Part of a small language model's weights.
Size: 25 layers, 3 heads of 32, vocabulary 8192, 11M parameters.
Architecture: LayerNorm before each block, learned and rotary positions, biases, tied embeddings.
Training: a variant of Muon for these matrices, 6789 steps.
MLP neurons of a small language model. Each row is named by its layer, matrix (up: input weights; down: output weights) and neuron, and shows model dimensions 32-159. Each number is 128 + 24 x the weight over its row's rms, rounded and kept within 0 to 255. Numbers have three digits each.
After each neuron's rows, "fires before" lists the tokens most often just after its 100 highest values on Wikipedia text that the model never trained on; "fires after" lists the tokens most often just before its 100 highest values on Wikipedia text that the model never trained on.

L22.up123:140167123124118091126175140161123080106146144105132125170123107163136168119094152136156138127101164127130154100113102118152140087132140141123132124148123111094176112188123147098159124115112130177138130112112158108140112104128081095101140101159109121125130187128166168161121107099134083116105085154141137101156135118141077118116113138155105111100110129142124137131112126122074106135108
L22.down123:148120134158083136116156137165156096147138157128121156091167154109075127145165161119122089133153138087087142130096148123141099134110117109087127099088117150099123153168142115123121092090156109146146131153146168134166155126118157135149154128129153102150130120098163127104128158109129151107160151159172111119097130137080124141112122089150118095149098121125126107171118104093098155133149
fires before: " |", "2", "6", "0", "8"
fires after: " ", "–", "2", "\n", " |"

L9.up649:149145104081155100144079119127122111120119130091105113128164135158166143084119139154120084158121129164100161131139107108118101141130133083129202121135117129111056161146135116113129131137134145098095120113147161114147133145149145113125109136108148145158113119126122132137120109147165136105136125130155126120168150131123119129101126083165093198144094149142142096137091104100201127137168
L9.down649:131146109128110101095104132121126130136105121126120099153162123151193095110111117087082104100076145107151140102150147153134131131144131148094166115096156103143123092123131120150134108121160101128145133185115125131163168100103116119177077112117138125138115078104137153107114132159154069152127154117118149133173150104140144135150111098104120112161104165153125140118111134127120125135161
fires before: "9", "===", "==", "8"
fires after: " ", "\n", "–"

L19.up393:144152126115129109090163139122121132093133131150106137152109133086111065136155131169090135120092102153094092137083106110140108131144123149156147146158087129104187142113145112147131106117132154125151137133118128147096117129146139161072108121143097157159125122132137100126151154163097109096076108121174129136124139137119072158140142150145125137059124120127129160124178140139127139124168
L19.down393:122092114143189113158145129141117081149145109110116142144141087154138167174123120116120098135138114129108119103157110108109136116096124130096111138130125163146131123114127153129091117135117156171118154120100148190138137149177121097136141140108117130108102136068123140155135138097120141123129104123102120158158109126109101101209140112116098138158083103156102163118130149121078140107105
fires before: "1", "2", "0"
fires after: "2", "4", "3", "1"

L19.up570:137086110118128175098140130110120150098105136110162136125165127169133123126116129110151076096124108131133162136162140121151146155105078133063139119155116119072111110091144129131115105151125129136148137130102153144163113095124154119114150149115148126138124131120174098168111155141115099085196107146131153132145108126143111136120116168130102157106092137117146161155131082135200166144102
L19.down570:161148115130090134120110084153118141107114159147158131126158104115102126118075128111105126124112090108127130129144098124126131130184103127127130116145140138132130119093102105088164132095118121099130149117116141151100103174126152134091119130099105140138147138172119154142122191134155083133158149161098131119116085151166130109141134113115168182138125116135137142117133085131177116167121
fires before: "9"
fires after: " ", "\n", "1", " ("

L18.up480:152139126103138110116133127130100179092159162128076108135130170109171091130165145157122139151121125155127139137133102127122132121149109125091130156144113128174091153107106133111171138165132162111126117119140092127141075135106116158097127111129117170143111104134090158148116113119100146122088103156142114119139143125100132128103149108173105142116106141133107115145172144158130151152155
L18.down480:157101109176103126159113138100087128098102124151113129147149093140097109121137109123120100166145122142120126155142159119105118109144110104108129094131127178096145127127095113139157144095126117132143120118152130117120168114156140151115100100118115180101146155117119093085149141162096112107164168162149107151090132124121182128134171127137119131110092149146116127181114154110139098147107
fires before: "1", "0", " of", " ", "2"
fires after: "2", " in", "\n", ".", "In"

L7.up504:111143140145127127080147179109110154172148141112130110146114121071129054132125124126144133120118129164111131145123121153119086129114127115141146147139092107094108145100147150114146145152152112127165150121158090181105147113108146088137119108152106186096120103146135128159144117163103145111078117164120165107116123114134107140098140150123133140136120112181122091189152097116123108118113
L7.down504:125118123138153080139141129122186128126122112140140110130094158171128109071178175131155115150136104165138100148138127078121139153102166104102097174105121131120143113128164099117164154094134151141127067130130157087118087093132129126103092073123143112147119152120121185121137141154130173099101111123085136106126152137156116093164133105159146139095145104143151102139099143182088111108121
fires before: "0", "2", "1", "3", "4", "5"
fires after: " |", "2"

L22.up271:152139140126113126090147120141130152136139122095157117136149109127139112124150122110127118178113129101143150114186158090109108083126088167140148136085109182123146129112188136146095125134098153102141132077123137104147107137105104205101132155085125130161085090141137120169097106145130130137134107092122166102103103096136128157096127101151143147127106153118111140181153196088120145125123
L22.down271:129126133164086120149147107120128178155139142125125147105115153127101084098165179140101095109105118122155114138115179160144107090098085155131094161106141148137114122142163106121102152116117144131148143122140142087179119099148140143145110130134132113137116120108117171164126150084129140115149083129139159112118099128153151156132155156118157126137126086141077117129146167102109131130123
fires before: "3", "2", "1"
fires after: "0", "1", "9", "8", "2", " "

L15.up144:119130089106121142128135166155149119103133158164167106126131111128134123098087126129135070100125182176135156131136129188146091159098130182086109135118167114125131117101110135130116116140131118118139142140163145169108164100171120119170123106135149128104122152108080176165128140151149134117108126133146120092133092145156089119138117164165124101067087100092109138136142104119133133177121
L15.down144:180109151132102108154161086155160129094127137120162144093179098142157132123133138123107144079144146117113169101194140166138096151092111152136132113143134121129145084161095140139061121116152132120139128127096133138137168125117153139123115143072171118127097129147087127120111135118097130083138110166128145138159097161159136105142098117130128109147105113121144140158141118112137142130136
fires before: "9"
fires after: " ", " (", "–"

L7.up148:087115125089148101123147126180113109103086127163112159161134124147120128143148099141132121177121120129094095118125090128155177136116159147119169114131144111121130108154153154145153110055133145146142080087137113081132112105161166114127155122129120134097102122129172128118162127150107133137144153120130158109151141136088073150154100102137141149110118148101140079090107154125166123115131
L7.down148:129135167076116180129196109141108136136128148094121119145146086152105067167132096127166142128152129136135146106103140131124090139090120087136120139138123083115121172112135133111092124108144155148129118114128110112157134124092133153113164099145133131152149130148103111116159114137148031132135144129096131083144112136152069091136124139161102144166138168132133145150131131146087129142129
fires before: "6", "7", "5", " |", "8"
fires after: "1", " ", "9", "0", "|", "sh"

L12.up185:077123134069119115120130124128085168103160141134144140136141144093134086138112120147147111149120151163111118122108142153127108128105128101100159087151154127135128159125127149136177149123174143122187160135072123160146117128124090137116116168146105140104096135118160167092143092151115120118131145123124153130144138127146149141088134205132084130096136133152147127119147081092135172179163
L12.down185:123127161142096113166059112134145176126144104134166161137161148170144119149124117113124155157116096157113097131132164160132103136115142167095127165095135152118111153092157105094113127152114140133131145096131153108080147119190134090072095159151079162111122129112198091135132129101132115158113152131157148108126121092113126119122105119133116126092171131112086129089148135147129100075122
fires before: "0", "1", "2", " "
fires after: "2", " the"

L7.up256:095158150143155118123128124150130103136129118164134095129115087131084117163131136118064115154125126134113137086099181134143131096154147103138147157104146117112147132154104128136159145128146118112139104104166108177113117104150092157125119133170122105138140120133133100143180086183090115132140144143149108145155152125111115124082120123118100143112160154122175111111168121132139161154140
L7.down256:100137156096127103118116122164079130124124166117133153146121156073111121119158135134099149154123134136076133133115134117119101125087098138142143158102124146129163109123142131127165130119141167136126117120140132093132121100143157153099125141162109139161100124142127130106108157108127137121119109100139107099134107105150097162134165157119106184166164135123139109188133099118084132123135
fires before: "0", "1", "2"
fires after: "2", " Bri"

L13.up472:165103142118150133147121105145107155149137099099097133142121117139127148082118171163111121166115160120138147128099167086135160156132125122146141170149136171130130114128123135131117099123123105111121086121166174164091130126119144091131100147163101107099123088161161145079104085083130144101143172093103107109104158121111093094118111122141087151165130162114137155096124079129159151109165
L13.down472:141129167158149176066160105157136128090096118138114111136126121147128160112101126096131110130126123130156136100111061142157147114115129105157120111127169098126189150155107121076123087136107125139135135148105147120157147150110164142152124130094133137169118139091162129114149115128146137117137144115141119135149088136152151129057103142130094115138090131160158183147175116137134081123137
fires before: "9", "8", "6", "a", "0", "3"
fires after: " ", "-", "."

L7.up645:170074135132113129159149151109127139169133123142122158136152153084143135125129117225102141153125144123156136120116119110125119094110107142129157114151135090142146131111102126164151073138118095116130141146144146089103132131122142147122105152166136092143117128107127141170091141081090091110124159145118113135183142146147134106115122116100122139150164143146117130163137131129094087159129
L7.down645:111111133101115125140129167125118112060168102120153151115106133135102164094121178136158169175133127144128122149121134107168095159160134164145120116111136146113151102158122144095174157137103148113118109139168120092136147096147135106122137156114096120163088108124139113112090139154121095169154104077091160113131120110105123100133148091126084102141116110152144157120099153145138068118137
fires before: "–", " |", ":"
fires after: "8", "0", "5", "2", "9", " "

L22.up557:075110115132127144098176112132123152104151127155123112132095143095140090143134115158166096149165158130115129144118147116093145136166128113110112153093145188145119109086105121135105097110089118083192139161140134144158128135172135134081129100102142150130083149150138175145167120131155129152139168151166131124093166153124165111128112151108110135123124104105148146113121099118136143131108
L22.down557:177125148153092105105143121140115159109148109120141092151148139163151153160112143085148114144108124129147113114090104148109139139127146147102123140113129109177129114141107098148090142162135129122147148090141153095151074117126137104156115100095107110098101121138140147121096143129115107100119136092106145124137138163161099175119127157135111093143086146147119136123107097140111115098147
fires before: "9", "8"
fires after: " ", "2", " (", "1", "-"

L18.up434:121158118114097094090135116105144103099149139111158117134115110095165154084073137138112095169122130169137073112078065096115152133133142134127165139149120137088161141148095165111154100099169123135151107147187186135079158156109123143128115156153130104093152137108128104117134181138105163097107144149144139126130132098113067131125114162104113139150113134131132113134114140117134117132139
L18.down434:112120114142129114124111113141123145150130156177101097111105085114140167128102126130161094164068124153164086149107126132156127110172119161105110154136170109128151166144137138106108103109143155150161145112117180146101143115138114163135152139132112110110102129052132060141158135104139149135139130132153138169109135102103116109116078136116112111136107128160128119116151123119129141116135
fires before: "1", "6", "4", "8", "0", "3"
fires after: ",", "9", "2", "1", "′", "8"

L8.up326:126131106126166137131109123128149129103135123170129134121141188129148091102218146140117090151116131083137119105125168121185136139116160099119134143124104099130108131122084081073159118148116141159058156166108166115144142119143136110140126158114125144097120096119136114087111137143115139128156122109114122108115098163123120101117134129154159144132089087114113111111131154149136129131141
L8.down326:115108110140160171122130095123096138094149085139158118117130117115153109146108134111157126117122104156103112131123100134137136124115128152120154186095104112129111118148166129142137099136113100120096115157173111126133116165136099115131106186113081130116105107091135127101128170119160131221140117173126119155119106134109158130150086103103145094187136133095119103130146145166136155150127
fires before: "==", "The", " the", " it", "A"
fires after: "\n", ",", " led", "s"

L15.up453:138114122094163151091151100122178166112140119105089170081124121115111155131121058106132072106127115129167132144116158133115129140137111160136118123090142194131134133144128087115153104147125145129135119114119143137125154119146115155155166101123135120133119128103143114145102105172093103121108186147138126133120140164128100125111165115113123119133093101121139111147122133119126116174137
L15.down453:121134112104132125161147141105181152170120083155121105125135131127142151139135117129140132152165098136166121154066119134139109092132189141134105121133133138144133111154158096133082108116116083149111141136139098125105092165122117185151120110127137107107113119105150103110121135109123089130144144155138107141162138128142153117103133126115130163101139113140110122149194148141127070118125
fires before: " |", ".", " the"
fires after: "1", "2", "4", "9", "5"

L19.up447:094151119132175146143128121090109188068142158167083141133130120133143130089121148095136079130136154114146093146114147127142166130106107125175142144175140167114141146072121117091125116113080148101138122151080116144120079123120113150115113120090139095127122108104126130135150097096146120088077157136146143121112168113145127124170122168141099126136127161131139173124093089130127156169133
L19.down447:097106114161123134088119139101128178094124116146118118128148131078110161108135133139081138157145132126138108145116178140157088173137120118135119145116070125125099103133150113082148129128088155098134138106134121099130118153131173137096130124153117140115083132117130107116128137073134153137103146133116174102126152106127101157122118117125201095128122180132129155147130146097107106103134
fires before: "8", "9"
fires after: " ", "1", " (", "9"

L10.up472:129132130144124102138187154115144113133119119148079150132114107148122107094167122149123200117149121122145107110150154119130125135104111119114147127150133106131095125114169148114128120141091163125128145169139176159137131087143168091159083115141111141120142105168154131103133106127174101121149132138106089107157133092124133162099141168162138159109090108128109117067164131187142128104122
L10.down472:129123125158105158128134174138081134173092112087121095105147119130167134091167149128134128128153094158115176131117129097126175106162117098154117129136089126141155131131120120134143137114157153178124117117158116189128093139132146146088099137115126122141121123086134153138107158146131126122172110108081104105104103096149160136148108091064132071165135159149077133109085163174148093129086
fires before: "\n", "-"
fires after: " =", "\n", ")"

L19.up325:134163102151111115128128149124084135121102138154112114114116110142098099138076119095146119183147104107077125123099132145151082096148139112118135130089101101137122118093112122158080149129175150130129154135112094130092152088136138141132135085140127072113100130141157159118131123151082158146147125121120136090125111144123157130127071109154143165118160136078161168150120181163122096136139
L19.down325:129168119106070142145148120134114108125179141105102118109108119138103147114138086104146138104123107128076143154109074131141197146114168133161169118163159116095127142124123150105095108143094096124148150122158136111122158105096136137183109151163101079144110150103144096124137111122123137135060126153155103133155154157149132142118115159107128135127134146128123183124083141137152107153148
fires before: "0"
fires after: " ", "0"

L9.up281:118190067146146137121131112139128137150151174107130119114131117163161116148139172141111123139157186131144141115139111113115148114123177121129097120161166146100109065110123111121157104118138110135118129130137172157108165095128136109139088147167125167160145164101122140110101165114133104091133121136125120105122144140177135143103139099094106102094119113108118101120098109134158136141138
L9.down281:137107095149125139131117167091119113084066150140131147122097146155215095129157125117159112137104175129126129124119100152102159177076153117141098132082152086138144144158170094100155112117156135138075129162115154119167180084171133142099032124138123127159139148149106134095110137113123097164164150123137124107143101121134143112131096114143126093111117129106114104122109141097128127126118
fires before: "==", "The", "===", "In"
fires after: "\n"

L16.up529:119134137122101157185111085111091187127134161129112095133096143145144138130131113068151090127144160102152149110096134107123145137108144135112071100097133140117143105148083108136118117146173135117138120168132130123125074101136145147154115134133112138130071134129123182118123134117104159107119113139133122129190139133158150140112153120143103125108148107080172153121127097157126128135109
L16.down529:135105115151131143111122140127088117169137159103131141090168139136104111083129119165136109171129159124134104131152096138147126125120111158135096119109122114134175157091156138079077159131080129166104139137164148128088171110110106105124133105129145107170100136147136138120134121160122073127111107124123153099114099135134125100162111168118162085115108073181122104113090140157161116097145
fires before: "0", " ", "9"
fires after: " ", "1", " in"

L10.up185:123197122117117134096079107125139119085124145138130157155172141148167128124148123098147103141112162134113124134125139120133160139121137152144142104125113058121128139126126097110106082141170126139093151143152158176127141115127124132129111118132130119162160128115112137086132111153158112124158095146131139125142125107098177106123133079120115159095099120105121124125112111175109135165130
L10.down185:135147145147121155115084119108112124132110104117158136107101123118173091122187119106122116075119139127122121091098141175117126146111144147145118162152125069130108149160141107105113099106118134132128156166151092149161144128145119097149043190145122110118115131100129083097106124123142109216102143176160147141120140135116166114142123121090154109144080149114100109144138145164106157113104
fires before: "==", "The", "===", "In", "He"
fires after: "\n"

L22.up292:142153111135155101087109190123105171106123162109118131111118148138132130123162123115124090100123141150122124104148161215129133104093157110152151119153161137104139165114143110096097108119083141119150146125074146127116084138109125131143109134112170125125183098154123114116120170148145139108131142121124127093192126139134114147100094116145101123156081137144131155152092094090130139127135
L22.down292:113073114148180127120120111155142138076132144137138123095145119121132089156144108136151099127157136156118153129113152156165125166117103124077181153144188100097165092120107157108111127136122162140134123134154138161097158123149119129102091145106155110114166146129157156113152159106126081165119131154084148121139114119172152114094130153137095177177086134103106119137146107119146139136130
fires before: "8", "9"
fires after: "1", " ", "9", " (", "–"

L22.up177:117104108140143143078088139139102131083119107115099132119120158132147150107135135102145091104148144117152132145150155137134115154088147144142119093130152147164172135148118170099139117144128139121141137149124134148098129108125096131099117107114139125127104070125154138110182104147118122139115143128144163097132124113103097103138157155137142095139140150114076108120105144099130098095178
L22.down177:113133096147149097145118139096129137145115144127098141137151087140126127129140153124132152126125149112085126149094137143154091136131115190159115117098150167113096107112086137120103080159158104135135138090128156142167126144146132127110141161149119077137157086142104099096115155153145133101115082134145123124113166133165110107169116192131133108119153158145147131103112120126105077134163
fires before: "8", "ck"
fires after: " ", "1", " (", "r"

L10.up140:104160130153110145116162166083154136115091143124113124139119131145149102111140185106158143163139109139159126126136116143133152112139097155106108106124154097139145102133141101123092099140151162119160132099144149160121110115152139175090115054146093106091132123145188129136112099129141153118120100109130110113046114112156122125092132157138154116141106098117145158108129104123156119150151
L10.down140:109137163127088121110114139139128128141135135081080153110142159181135089064140172127082110086114144154154140094108152111105146090118168122142097143147126101118093141122123128157109104152133141153113129119148141161131112097092132140134098104103148122107141149138144145127112150106111173131148134112128127124111132118144148118124137118103160111120136105093131142114107105121154131175163
fires before: "\n", "D"
fires after: "\n", " =", ")"

L9.up456:122169114163145137123113129112121128128155152130144096119158107125145133103139132155146123113134118151184089096164132148112158141156158165129099119149121109113096146132123106045114102154096094119093115128118152160143127141125162082178093128166103112147099118171172097126154130097119112145145163105123141112109126092139148115107130105111154131152076127175134122158095105126131139149156
L9.down456:152111132118130160129114161144134100167113102104123133073117149154174118130144128138140117132124137185128111130135118162099145129153153145120135155106141103114135154167152120092104144084112153150130140110128094141122165121161103144149018111136109128102133105147138101164146154124139111164090124116158156136151131108147117133126176118089153122146102113177156123143105101105111156102144
fires before: "==", "In", "===", "The", "An"
fires after: "\n"

L12.up62:071099102112123158125132107099149134121100112140113144163126121120144115111132117116099176138137166130100128174135135141080137124133119175129103109089103127142135128150152101098153105113141141117172107081086130080129138112133133138146184136111134120149115131174143145114108097144099137111110161120123142144095154120159096117165117116090145131123152130150117138146115170121130168139112
L12.down62:129152120147171151088140120118089156137107096143094132153124129104133157106130132101148073075174110154110131132092143135124151145092158099142131113114157114130125121202074101100152070077085131140185140123143093123171125127137136150156156117104127086167132058143149142109123126096122126129121135127131155136140108143133119148121139170135137113147145138120137108119097088127137111125126
fires before: "0", "1", " |", "3", "2", "5"
fires after: "1", "2", "|", "3", "4", "6"

L9.up357:146165077140103101103107120116150159127140126123137144110125168132157142144147156079107102143119154130149145112150119152139090144139119161130152110157097037115100142116139134100089145131130144078139143166121128106112140115152159125132124124120102131113058147079149142164118155171126072127161113126169124130167150097150110089139117097156128100096160156097131108106137133129137185140112
L9.down357:117152105151121076113120115122132100114155168116114177129094137149186152131118154135106130093146144158102114182146099141144132144139087082153059101170142118137114124122142165068137115110105174171094119125125138112117135129101106132137097125117138142165094106098084100090109113120120074170110133143133117122164128122107129098134101158151123130155158132105150091130113161145140099141151
fires before: "==", "The", "In", "===", "3"
fires after: "\n", " W"

L22.up700:128111117079146172112132104096122100080120141150141145099139154121112113133134125148147136125125119072127120152133096188143139133108123059164130109158105164177095143128142189155139117094096129136153159156166101119096107130148129136137124135103141154139129115157110087124123149112107117139142144132125117130113129120108099155128142127119139112083116090087151158111125139107138144120115
L22.down700:113082126156126114159101116120103118173100152136131096150106100133140157121088133173145121122134101138131104102168165128135103123166158103141111180109092088112160118100115084150110115140095113114147140108117152113136130126134136123133173099158111172087101152037148086116106114112111124134132155137111151132125133133132120114150129101119151120117155159152131076103106107168091153161137
fires before: "5", "6", "9", "7", "8", " "
fires after: "1", " ", "0", "9"

L9.up230:119164145140124098172191151117085133119115173152175123110113084146111152145123113171126079126103110139055123145116130146129159143109101122113121133101124127106124147146133103132118114149116163132164150092132126159128070072120144139129111109137154136151156139127107122147188146093140127099119157121137140120132130133116097095146147155133122126117132166078104120113145106125138132134094
L9.down230:121116108135163161147137098139133101105097106149153151131155136100137144136119114127152125151133069137199156141114098116140143148119120152107138127163128106142076093109099122102140110124115096145097098139100145155118090135121109113122111150098133156159121144089130146139099157108110138145159162153150124172102131140147158169121122158111130114139158071117154108132131147147075101119180
fires before: "0", " |", "1", "6"
fires after: "2", " ", "0", "–", "-"

L22.up426:151147119120125131124141163165115153081160135108120130104095070122108146099143197099078122163130140129095117124136135151117124152135123120120150110113127150103112142132158142181102129162139166134134162164147132090111094173110109124158147110115139126146109107101132131128152137150131119069154126138096132096105111140157139158125146121093153105104134155113068134127128084126174121096095
L22.down426:088107159151122122162105075096109126125126130134094108105160116117163134116127079176079115122118070113121160152179170106135182136130155129120109129107136149109112117131083153176154135130143098129051135127103131137135123135139154162113126135150143126156144186176117154107135147086124163151097154125107080081153132134113111151146081112166138117146160109123122112128117127159143138152121
fires before: "9", "8", "1", "6"
fires after: "1", " ", " |", ","

L9.up124:154141122167102087146143118159121158109189119097130128125128141100164110153120113135133095134138098146104119101137132102108106149138118144136103137136090187111124112099139115163142119147156142121124139168139131132120100104151116143152115127107099079103145103131144126105157133142118186142128133113173116132105129116117129179094110151145150098156126099149122116116104115121169086116116
L9.down124:129156133127167130134162152110110177145099120143130120133163118064119105093129094153120095143142128119115117125132136147083142144147119134131148161161109171113125115097139153118124112130128104166149138156105136112119127124139148132085128162137119136081135166136116101128122132143091124171132096105131135132099115141059115102127148129164144128102145123142128107073104130159139099123151
fires before: "S", "1", "8", " ", "9"
fires after: " U", "°", "–", "0", "5", "3"

L22.up326:093119142197124122103119158135084113135180161096112099116131133127107124142120085113116092140094088120079114088130130120134090149179109168099145111106135073138138153113097143136127090137141157112127152132134107086105158092129141114120149096126114112133113173130135163162138165137144130150120106163126114134139101122128121126169111110097109162162154128122129136138112168134093124159121
L22.down326:129152077109140096143125108120130084103117096153122072141098113140136163162106104110155148120142173126134140086125141123150158148137130098130133115116118136116130115160144126099136068116109110109150108094146107141158137108152136101144151147147120152161106130064122126138165120136116116232108103142157103185136084088107148133115105135156124133183103136131129157155110105146105132130119
fires before: "0"
fires after: " ", " ("

L18.up447:085115110125118123125084101129111106145114141157123136118123169125138097125153163139146167166133109150173115100155160146142105123056106154128142131144130105143118128111114116135119101131142090150137133132137155118123142115161130130140106123165080166082145114193135136114122110158120107134157141114147134098148147097145145138102089096085145130107113143128158170154136140113119104127126
L18.down447:166169123113141138098138129129123155108141158128152139150147152115097167139105121105119107149132142099111152110135113169105131126117142113091148162115123123139154106104108148122114154155126192124116124121087084137100093141121121151098086084132137120123077133053126150130115130132088131229088140122118147114125142134111116134124111152092127140100145158115143108154086113149098128176115
fires before: " Good", " |", " G", "g"
fires after: "\n", "|", "e"

L7.up460:131120119114149082122122116125140131095113141104121112083104148129133189142153149126112079132137115122103120093085141123168113114108140161181124163117138101131130131134126132174136136176117155108149139118115103123099112128138115146106151106097116086109156131142157135151130170138164113115112155111062103110106122107109129129118122119141112124151122136146109137096143127129124084099135
L7.down460:106135140154146088124143117146130100080086089147141112120146131139159132113160136122168174100061141154138122108134146144144175093117130107136095169118134088116117146108118146167109155186053135117140150133147150097093145119125123119118084135149137120119104122120110163120095150107141114121122152190099120112158090118126166161119123080131157118114107162133135110127070130096171134183114
fires before: "8", "9"
fires after: "1", " ", "0", "9"

L7.up348:149142125110084122157127111141113142108087120130114117091144125147136153137171113105163093201135123114150115112092102129149149114152125175085092134119176145111124135073180110106111112164135116100129094160127140122131124144150166123110160121090127131118146124116117111090115121125115134094126112102122142117122126092170135141108147124165093162139094126127109130156096122171167118100139
L7.down348:168147120112102140153115154147082187129060126119064113153132150130115126144135125127100133154152117123143123131101126178109136118123165071145100120138105112177120154117130097109145147154098129133163107150126140092090133090161155156114145110166155108155147105168151136150120131106122111116130156149160124155159077143110141129162175160154124114127115117123135141111111167135117093123127
fires before: "0", "1", "2", " |", "6"
fires after: " ", " $"

L12.up355:077126111123124129088115130138103124109157177114084134063130125102132065151069143116136123117123133133146129127115113130148137083128124111112122172157103111121109138081134167157132108166143143118168138148098127158125162121113103136145166123166116115141155143109123157162089100160128156113131109088130138150143134085123116135138159124172115140086132098109153123115141126153127125151156
L12.down355:120115156153142089159150167140115083128110103115116087152142130149143131136164122149087134118139142108142157160156142132105118111121090146138091097108155131142153132141137144128139123153148118104126113147172123127110149120137086130126097097081147137166102126113143144090142157136115119110115143175142180152163098137137146061142104126095062130194132146124166187106116141098143110170109
fires before: " ", "0", ","
fires after: " in", " ", "In", "1", " is", " from"

L7.up622:133108145114157101117097100102158133095149131118138115127198080089112163135115091114123103142129150125133151152123128126111091143115115153141130108136145102144181143139117120101146089123119125120135145119107189121164164141102114127130121157131094103124101129158076126093160161101090126125155163100131141149140121168126101132135118170136134115087125149180103112112120134165113077122151
L7.down622:167106080075137138153134112135074125143121076146125170169122156135123092188096139133127147153144142135117128149095107127149123149110084092164161131135092098138114124106110099145096127164148154117150116128167132139112119142121166103141106128112120189113155117148140070128126133143141100141125114124159166168112105130146110144096162145139137139159127130103139127138108129139125158153106
fires before: " |", " ", "–", ":"
fires after: "1", "8", "6", "7", "5"

L15.up155:148123142125159118127161133144123129111118149091114086141127108114142104126185117158122087129102123081122154153113159114115079144190116096085146078111116135134092097131111107128142162151143166089112147162115154127155140116092151123141165132113099140128134093097126123134133138153142148103147085151116145134061096171121121175094118126107147131117121124108119131096103168130129171116129
L15.down155:120131067145143105120095158131127140136082126131099158126124112111174149143128115131124122135126146162142133096160121163107110084090135146155120106130129114131110137094133136130124154123139126134096140132169136121127121131174151145136125109101122075119151157160145140169133118104201123137129108109169146123114111120134135125177114138101110133122131108095083159156102175162081132117110
fires before: "2", "1"
fires after: "2", " mid", " the", "1"